Part of a small language model's weights: a variant of Adam for these matrices.
MLP neurons of a small language model. Each row is named by its layer, matrix (gate and up: input weights) and neuron, and shows model dimensions 128-255. Each number is 128 + 24 x the weight over its row's rms, rounded and kept within 0 to 255. Numbers have three digits each. A neuron's up and down rows have the sign that makes its largest values positive.
A block is one neuron, or neurons of one layer that tend to fire together. After each block is what it responds to, as a language model described it from the Wikipedia text at the highest values.

L5.gate426:132130113139122153147125179155111155167140145130109131187119123102128132125129100121112112133143136092117143117143137141157135133137154159170158156101166150127143146093158147112164129119131130145146086135108134129132125132123092126146098179091140102126101128145118138147145109174141118138139136128112108137113118125068151115135123126144136118118167134120104132162108119156137107121152
L5.up426:167106149116156112157126107133105146139176101138104165160209189146097128098151111133118114109127141094120147109152131149127156153144186156157132118137199112193105141098114146154155155139107147158135160115113185166117148132119104116155139135158116130075140121106128111118115149175144143114121106110138114099121121128074134102130168115105128109154123075135097120155162129117149113109170
L5.gate609:103125105160151149111110111103131126130113148104146126114117140147126107144080112161066113140102153147160098109130141136119124119114133140133061124114102152134096146135111162101130132156139170097105107190130123120109110148131112098122127133080111153141104136111116107111118098107173150126145111188156097125140162123142154131132140142090149132178185109143115128129105134161147128110096
L5.up609:201090159100125091135081124152160139133131079152070161123073159124156153101103133137138146131106100139096150082135107154101149132099111123127108152171135094134071159106091107127133150095136133124146163112133132129111142139107132134160121083117118150146116134149119125115107177137137149142101134138145112143146152130101168107123118109126130081128116140125156097103137113163132122152136
L5.gate634:139110130135137168102088104127130145083182128103138115167144119132101109135149134148120143122082148116129119094151145132134105106086115150113108158109159145057147115119084136145142136095166155110153119139145119104116138111143089103104115125107129158135101142181148095119110104123135118107170109111167098154096147129090172140091153132091145117139149145147172132121142138172139144148125
L5.up634:073146115095125128162129135107137115093161153135080134163115140142122151094136127155112140143162132136100084113112157142143079098123159153096112172096137121115098165136113136171124105116150096142151153143169154113114169127152124087105147125083128123110146123126144147106159122107103129086172139111120128097146112144141157115098142122107145138148127141158137110145159141121109133167113
L5.gate676:127094129159159122083163151126153157119099122118145101130146129152109089121105129131118150127115093117183096097152142152093144123106170137103112121100142114101104113107103117140198128148141125089176138145149101154173145150131097149127089137088121167123110105122099145139107126162154093124123109172147120099110146119119171142130156144162128077143117158163120106158134159144114151128137
L5.up676:135125106129138130097127117136147137145106158180146125126106160120117141102171158133099114149092135108146166155109166151136124074137133136137151118122128080119121130140100110137153097162129127108142167099087111122150130140176141112161117115114164094127108152145153140113105091109115117129113081133120115136116174113076114108104099131150119082150135092129098134160137126143144130134180
L5.gate848:180143114137174159087101136132107120155136102095054156109147205137156106152091088150113137124125146121134121160128120096109129162121114104123097132114171076133120099131100140144102150178137111156104122124114120132111116159153081134138123127124122117083131099135152133170145125162135112071103103117107126156114115108101136124099163099157141115177154155173112127106134120099125090136152
L5.up848:149120115102129096139116146099107161079132130081125159111106131150118111110139089101151078098096151093110084107119127122101119147144133133164135172089132185161150124162131145118159135092158134162058125140154118141154160110151150145121097130088090085126132124126112127109117131143127121147105103121174173130084157143105142109131140115114143108135102138143163118117124130149137108113161
L5.gate908:182123108115135094111112122137142147164131130114139135155131126109092158117129115139096135111084157075109124108115150139106113155129136138141147117111167160150154146171146116130128147129161125163103148116139113133162150112148102141085146140188156131155133123149125104142101118162177110162115097158182085130147121121129127144141154135098111109118127180138144100137134137145140150154101
L5.up908:119115150125126099113143096145127137100166143123120140107115113126129139123115102148134160112104087137109109164123114140136113136118145081145121137095092121123100106155153105122138125146129152128150110127104153128121091162097127148183114105121113142134121134135115115133138108153110153109161118202104131187154104118127100155159161123133139154172132117136138075170110126132142145144171
L5.gate1025:124121130136164087109155148150143132172120148077112166134146147123119107121136149128136196105064154122125181128163135144144139125089118167142133111107112145156140111114135139160141065140172139103115111125116173132130130090174126140144134144113115129111100116172109111132106128143159119101137108174128072118129124142136130115133145132133139070122141140115102109159134159170158109120113
L5.up1025:159093141122136154090094111111094142119174100135130150146127147121104120093161130087087152154141129126111126107121138195150113131144149149135097146116127133149094141103129138094153136139129158141138142164120182173118164112154114143110151178123112105119122122156173093162120103132162133095091082132121092114157131143063144143113179102203138103135146143147155180143127090112135100110150
L5.gate1811:137095092119102166098137121146129102141124123148166120118133113150134085153093100163140164124099148139115176122133136154087156071125129129145148153129166100148120156147133109157106162124142127116132112120128164137158144140140120120123108112123112116149114132119142060127134124135149098144132092132182094101166117106109142139153153103131115121088131168178127128128136062142102086121109
L5.up1811:114109119133138131102162143124103134135098172116132112117135099130178180113089126144140128105133106156113107123130121134137114130131113120127087116131129118110112115110124127159110086127166137110155123133128133142140160159123108126131105147131105131091080132172109100126088119156150111114116105158160090141138160121140184137111127113153134119142098111101115113149114110141097094139092
Plural noun endings. Plural suffix tokens closing a split noun (s, es, ies, ers) after a number or quantifier, such as platforms, rays, frequencies, dollars.

L5.gate309:123109124134145139117149114151168175132118108126143103117099115141110137146128066107138125145156121106095082122130134131142096128129097146147141146115180119078133104166161108092097132116152115079187159131169129142144117114147092136149147129145114140102149128119174101128137114113153158090112142145118161105162179107124169151143129130127083121143117119162109133167127117142154118151130
L5.up309:098165179143083159197150139103175123176127145153110152104092131115106129121100114142081168109114111140121111117103165164129133108119110071118119106121103108112140164118149148118132105137128100113104118138153127109171141172103127131163148121117136146138089137112143158135119104138150136137133119184142153136148138099127105158107100124124137148112128140119091100116095108121141109114122
L5.gate316:125096058082121146137149107126128137123115123136094183104094138136125168084119138156107134148086153146133149114133121177127109066142100130158110107094110126138145135140119097142098126121169138107147180132095133097129138132128140144153085107149131097114141134127112130140126110150133087164171176090146096162124114135080125143090132139147164116090131143122086124164158086156120163075140
L5.up316:116091096098120160132143147115126137140124153173107138109117181142125180112129132146139136106149124147097128146120090140137112114126098126122096121157123140102122177112115100154079138129106129143160107139133095137168125097092150077154144158163135129114107107143151141160147116121140110123096149119122142149136122127112106162096139075114128122105133147104115156199182104153115154102104
L5.gate711:149125151140140100087133120138107153139128122101145121196125141163158102122115142152117127135140120137120156168105162142145131112130085155132168103112152130141108118141148157131165120147132149124148159108094125101155139107115135097131122107143134167109082130149111137120149105117160111086120108119123114125132150169141178128104145069151148126077120124111116100124120132138118095131169
L5.up711:152103107139120150096147102121098096092125107122167187127113132156140116110105135145128151126114157154142133120166139106098130151148076183128130149085113158140140139124159123142119122170097147116145133144152130091102109148083140097168153105093136138160092133141140151149104137101157147135154122137136126131157112194134084133153117114134136123115156126082146136133112128154144135137102
L5.gate1178:150117094143142155101082114103123146125148139093137143123135137129155176127165140119126139151079132150143106160146169172123090085135118168116114150088115092169199127140134095155130156125132118102151171120121134134115112121127104121096156100130155162142133123080121082115150151176159113127156122083129122108172117156097084125115151083133118134106125122138108069075168122117108170108111
L5.up1178:162117136150160155105121141070127124143135111137166124137161137121133143163133130145117153102115150125184132113148120103102119116146123106163161145120138101136157109132137131119093154156186129109120153131149103099117127127122156125163158123117092093112154139098121166166106158143081096107133083176156160103129137116125131118130106123138141156158120057157109110138147124150090195127135
L5.gate1329:140113095134147124146062115097113140105100116138122143072108155151138107137121114160166143159118143135131116098120155140128114136133170118134145124102141143133186107136113135132124133120148151114165138126099132089097120127144113101149137139175116155173121150113071145146121132123120122139121106144142069124119153130097131112099115124165162126122135128153096116150127131140120094119116
L5.up1329:140126151125132136091154165107111134129127090159153129134086200152084155133083125121157133087152123102130124114069127098089131138138098097091121098088141173109172162178158117121138156073133128082093116170105112097102133130145125093136155144128118157149143127110125114136146120106121131167124169140192139168122185145130151142139144099107123132132174140147142119114138123127087115164128
L5.gate1538:132137065135123147093168069088097177135042102101080133122098138161152165149115148137148117128103202105108097128122168162161121175125126126116122149109103126126135112131145097143138125100122138106157169130144105122078123151121092142182142128177162129097155147158133129152134106133154156158082130120127103145120129164092128113105139103150146127099181106128145128135100121102115119113130
L5.up1538:151087099118152140120121088163166162116134090142123075107117143169167147115081138170089159133114116076131090100169141081163129127102113158116116115139110114107150131114141130116144094141093118122142159105135103079137110153116154112140102159116149108113146137153174133119109125113137093099134121116122099186154115097135097133119129114170113109111160125082091125157128102143174114066118
L5.gate1855:110083145145158132090093118161084167122140127136083145145189124154150159128117135175096158132115150144133140094163169111155131130113125139155135118101144157097104107111114149134096160134131116096142134122079094112177107119144132142111059126137112157090149133159125120153115129110158089080158119135121114150162114085085140126131120138114113128106137100112117130118186150152097154109106
L5.up1855:171137081190117138129128124118125125067159107133113129142116110169122156140126125107147125120136097134125118137098118174119122110118095134127127092114119079175131120097095153094115140150154152135177133150132107128113131120153105146077168173121132135117145113084174134106058125127134141180083097107114080137057103127166084107129160108140132121106127133138110132156140114103085121111142
L5.gate2023:131180122146140153101104107135136132126087095114117123134078127100149168144131116122111137126121121151083116109121123162187134132118166091129104133118114101072147078131193129118122139140135139117139165124117102131128125124174090134117114131147101151114094172143139102135117114134133100135134157140122106101132160116159106115149126127143109139125111171138149145174158111163154143107083
L5.up2023:137096130141148134120144114078122102092128155047143121171131173145097135163115133154084127124120144102174121115136102115134159142100105190121129141112087152170087081111143160124129155131111104097155132114115155119152129094079131152128113165072131144124107122163103149154141126092140106144159129132155119142167117155084108132125118135160144126101156154145120138139115122147127142082123
Abstract noun suffixes. Final word-piece suffixes that complete abstract nouns split across tokens, such as -ation, -ial, -ity, -ment, -ection: amalgamation, financial, responsibility.

L6.gate61:163172127170075106157097148137136164117133150098135123131141186094107182150122150139122140104123111139135138101127134122099156118120133121127102107101143155117132119117132130123180105096099136153112132109104140154122135118176136125120125166168133095108103121131123098122074143109143115136163150099117101128126154111099139162108117102105107126068135120102152106139153168141141138194141
L6.up61:130054112128101108119137092147114121106124084094152081125151138101150100109108101164089094151104158098165125129118119127120124176123140128111176101112132149113134134093072131161130148110152174166143128076097143121125076091151127128152103118156130154078058149132141172136114143130096122150099133144119139096136175113095147144085166091098138132146111110087135129159159133095188155181145
L6.gate399:108112179133169120128110138107146118161116176098158123125157183094123146122133123109070152135139149132128185135080116122133143141118180096146140135123129136091146114155101102148147117083147088107125113166106134145175165135126088137083093121099140142122130111127113103116139119126126054102129076106151120108181149161112149144122114126153125108155113145114168104128113124135156168114145
L6.up399:088133103147126158113176140131139137126135116146109093087106127111153152120110123131143108112116136153091133089155149138103149131125171193094128120154175109139137128116131106163150142140154130093130140129107086107136140121126120134154105153106144163130072176146148155141145104144125116103137118092122121095108088120140126097106150112096108133123168111109152097130152116131132102197164
L6.gate524:143160130158127096141092122148114149170144128117142148122109166143158152116118085143114152119096137123143149098141080144127137133156117154086141082106138116077107115145100169138091096147123118129164123109113113122150127091108146100131130157133136093092109166109062070151148151131172086124133193122148090132159196120117141154117184135090154138104151137107112123086114130116122171143110
L6.up524:087074115097112142118148081122120150106144180141112129150159101148131120127127148143100113102168105148160101118151132137097123089131117095136156160152145131155133124143142096147115128141121153156155124168138157065150108087095128154134120117131145137100113156154115106108066081097143127108154119158150117108116122119144111129117111124171114115124076089138087106136140145112130109131140
L6.gate569:100087164155117114123121147123173145121139157111164101110140174151069157132105129091154164131106103110103117140095106135124145121125118119154145147146143122111107072089090127142140104107137134133142139136116127107161115098110121155117074114152143130099108129171148114123129166122122153151135100128150119106153157127143119129123116108112165121098123150105150104122157102103093123144137
L6.up569:132121090160093130146098112144122155127109125086121119132121139093096153170124133145102135110141114164127157107133139120142178143113150169082156141086179130121141138123107149135108157119145111116070109117131126132132098108101084165113083104128114137096119144121125107129114075138189128167141110121122103104127114089087175157107138137078146128149130093118111092157148105141116129154110
L6.gate806:136094136090113130114101129078155140075120147091114110155133150150139130107072099108134161164151116126128139111143167171127086144122158174149112167053150129087125086106125133146135073142117153128156110122100140112138080103165108086125132141125129132086105162124137139103140079113138152122128099126130095100120146091142125123102123125083130148103125117122147095155119064118130098144146
L6.up806:146134129071104119139143137117122158134119185121137114157131173132126143147079147083141157086131105131084141100170129145142150128120099173118148149129137110103129109066083144121128109172134147089132106080053169088135157122158135115124141098155139112095074144133152149125123111109116132108156129101087113093142129114131101133096167123092140100128133084088103120120157087130131134165138
L6.gate878:133127158131183120118130132108081142117123095149114144107081158115169135162185132126160129136137138099085177130106130116124117182124141141163132113100138115117141113134109124134141183134118124069133135157121099154128140131116118117107161103133120142103144150106116100156096123117099072096140116111116090136134135113058128132095120127150146093120128118127147110150160174142138124124096
L6.up878:161089137138141117123128106106158138127132097071136136102157166135149136107095120140168131091166108109106139160128113131112128110122104126100115098166123198126139107109103167162132167092128145128165141130106112081125108141111147083143146087150089117130098165102192108172086133108177079100114152095146105122116112132115127101090155151136146136105188092113128127151119183118174140168120
L6.gate1708:133121124161182146086110160156121103123164127147097157132145171086162152158126117129116174179141135115132140143137147103122117130112127114102062117090135112126085160146137124106168123151140144140147135142103176179129144106145110138122129143108167156108087156158126125123164110152166106118119087199158086146125119090107165126125168135153163118146122093126142094126105158149142114104128
L6.up1708:120177164143162110106146119117102180151121123100122127100122136169130118080138098130107164085160135078096176122139176146139118156143105134125148148161163151086133158111154129143130149103128128105150084104132130133140171155135106091119130119117107151085171154176130099171137129137116144141128132132127105087124170124090165083161087147102141103108108123142124122153138134115177129128108
L6.gate1893:126152145160159087127116126116153120088122177120133126118141129143106158123076106154144124139131150171131127128122101110143121120124113104147116095131096183132131126140095142119172145131104109118141144120070155125154142142115105090162136116141121184111139154123108121154132154131155145127118112091139103126154136122105120130130151134080123151141171102139140135101132108154113149168097
L6.up1893:148174117156106123175102109161112136138096148113119080111084098131084155112088127145118126097124108137159107166139090144123096112129104116124101161113159086131137110156111108092146119119116160157118146130121146136099127119157144144205084172160143150120111125077104115104139123146109150112107116098145104103110103117143127171138107121096147148086103159120114128117156147149143123129143
Noun-completing suffixes. Final word pieces that complete a noun split into several tokens, mostly plural endings such as -ies, -es, -ents, -ities (agencies, trees, amenities).

L6.gate127:148122116130158125098119095118108143124115151138161104112103152195076156114137131131105172142117120144163103162118175156125113115123163135136149141131168141099113104131139093127166147117149131105136100103107152136151121174127153080109095100098130078101104115155133100123135121166137081143172155115160148150179190119107115155147111119123131096103140110128119077175121104144135135135152
L6.up127:121085100147134164117126142149140078126110143154071146101095133119097158156176119159119099149172142086153135108089088156096116100126086135130104154107123131121121129148093114114156118091149174151154112124165114137139129101149071102159153124139095112157165108142095111135128128169145130139138153092109131122166103107098121140120116108105135101122153131111142120153127136139106078109127
L6.gate200:129112147107130148154140128108191133097120133087114140124113188151135137116134109148107127135122096108146142138077148158137125159138135148119147128145097186130142125121103146135187106119125125136102135103115084117149112157099130117090101103118144133101120107128131094107114120097135091135080154131144159141149119150100122153087075156118096160176128103126160127119135142102193133126100
L6.up200:092092084114133121110148099121112132096099099133082146164123137157140101146139131138108160128101108145109152143166171157108118150119118133123147158103129141162090107147114135069127118117155138163155153135087154107133120126159127144124141110149149102101166114110092166127148116162118160128138160104128106110089104101118083121106106146126095130123113095140102133157179064107123144126090
L6.gate1013:122087108158137103090098074150118102128093133143098073158115155131118145127116125149150123132107167127119087115134130146138143164120146135181123125119135133101113125112167131131151137169132135138134173136120174109131141115159134126122114146100131139136118102169156116147118141132152109148149104125108095143145149139096140172070107135093132135121170157143182132135128110148149096143115
L6.up1013:107113114126095145140165092115104122079123081146137118094130159148142145118098117100120126089107127116155135144124117087139132149127113119141143072158126129111147119162143103116118159136151117097102133068173149095146140142102087098119121083138129123163110101097117123138102093121107177129121136135166114132152152137118145126171092075146161094148106183115111142116112154160164123080134
L6.gate1065:131148092112158132151111107130150126101102154119096127124143153146123140120102091094117148166089122180174126155135127153182073163116119146143119130126146139116155092116142159111139156094184126123108138137142109096109117135142117130121117097125106106137119140164144133167122102117125093124102144125124101140156152148115129106156097160141144118129127134092129118138133136132170107123103
L6.up1065:139114123141117134126082145113125121114096132170155084117138181111102107167147157144096127152140140116094116133104150140125164095077120119136137114117072139194094116144169078129151154114136123087162109128078127187181126140118133088133147134116093130099125064105136085127149144143146124147176128148145142153112120119119108150109132144130132104126177135107108113141114161126099149125144
L6.gate1160:134168127143145112089113082124132150161131168147139133118071116117101175138116103132143130149116155138132135121178140152109151126113120124143147110184115126130126107128131130114170124114132154098086141134116132108124177104121120113126183169175086114119126108099100112149120148105119107135119123095131043109126174116107122138054135126160124144153115125117136138129131096148097171110131
L6.up1160:137136086147102137153146154106082119077093083105127136128137104150158112155084147119099167151116097109165084135099103137103107160109042179139119088145135118146121119117118118082110146130149124120136112142116099160140114138131085146143134110094128144107090104141117130102122109133106132121133114153147119104168089128178080101107096086138100105171094110119121139112176149121135124110080
L6.gate1287:123108112104129161091116096132145175112139120109105134138133158159122139136164111151108143168103154130135098121124110145151121093081118123125116109118179203124128131089170147160125127145146156111140168157104145141170138118200144138121123099171120154125121156143106103120102164101133115127125126098123107127135150123083134130135121149127120076141122130122139110138126151141127167153139
L6.up1287:150134136112124105107113138126206132168144136165096105093165102116124108103112120108185146094139098131137186164146127169124119108152130159111095166123172133167085110127133119125133108145116150140152157132130122077116134126147094107090159128108163088158142108159128075166136132136139109150122146133122105130082118110137125111133117144123124126075158159153130063162108172136090143122093
L6.gate1686:125143126143152135135134102114128121098130111115072158170154166131175170100129104149080132137098125117146098123152176131139110130103172128139149124153150136084113113127146184119148144103165142074130106137097137118167109139168151125102159105080153157118123129113115149139092108123089139134088101145126104146185180127128114127107132124151094126142134087085137107152137139128133153129117
L6.up1686:134109134106105105164116150123156150060090106134113111117138170178122152095102123102115131107130099102086191100109095126110140121113140148135106135113104114106140093150113149151141136136126133116128128158138083114170141118109144125114154090102079139155079101130105131153102178122118126160139148114126103133173148162099123123099091109122100134114129135141185179120175171143126141131161
L6.gate1923:149125135124127104168099097093131140123081159082151142122094139142137123105108122119143141141126141104084094114162120165157162098132132164111078126133168148100128106135157112128152081131117121128142128141179108100151124088144088135121118142132148103147169126132063078134147177113170129156103114129109086144130159149087143102074152123118116112131154145119139101142122101203096156167099
L6.up1923:136141151141166100103144118129127124147113108135118105134132151129114133130143157164098138152118138146086138163128089127140133141134114094108171161113169130139117132137137146140104105199108132103145146134068114116122144123084098120114159129117144145126161121070139144143164147140143133134115130100088120136127140109148162167081111117138118102143098161145112126174117137123103136119133
Word-completing noun suffixes. Final pieces that finish multi-token words, mostly abstract nouns, such as -ing, -ation, -ment, -uction (restructuring, reconciliation, construction), often followed by of.

L7.gate1687:117120125153138117127090147142118114130138148135084116165120145108119146128165090133087143103057132146191125106150176136129096146094132171151118162149090125111091144136156163179125101154133147127122147141103126147150102113147071067161085168121131087104135101115108099115135103159133112104124123132146112121141123155056113155105150124176082129092118084118120116112120145147140093139126
L7.up1687:145133100092098139081129094116119120114151113099160088134154132119132138144094138107121102103119119135142131119132167128074118137129126139117064210109148143090120092121131179115123102152173120135130122162106130138128122111173120125133142120150130130117103210173119142080133086159099091119081142157130082120132122129134116162088162109130103130108126121171131106159119120195122154154132
Noun-ending completions. Final word pieces that complete a common noun split into subwords, often plural or suffix endings like -es, -ities, -ation, as in privileg-es, opportun-ity, educ-ation.

L7.gate1294:172107076132147129114138141161142164110102134130133104138127157115120163164112131122149149159137146100108142046151119133128132128132177162139172115166135137108117142108147137140136130127118107156185143150139110123093096110150106184144120130118123174088136116082106088145116108151147110142106093098171096114154137130135112116070131148138153114118111092123127121101132092114114144130108
L7.up1294:147109102116119072142129114154101131117126128035189098144111114126141149146137161134121143129099101117130134123092136165104126194129139089148163131132116111116152140079100128109151129124145130164137108083127150096133115115114070124124122122126155136086095117115159149145176117138118111122134105126117085123193126130123099159133149124159150117128121086132115134114151144129136115135117
Predictable word completions. Final pieces that complete a highly predictable word or set phrase, like possess-ion, Basebal-l, rock 'n' r-oll, World War II, and UTC offsets (CDT).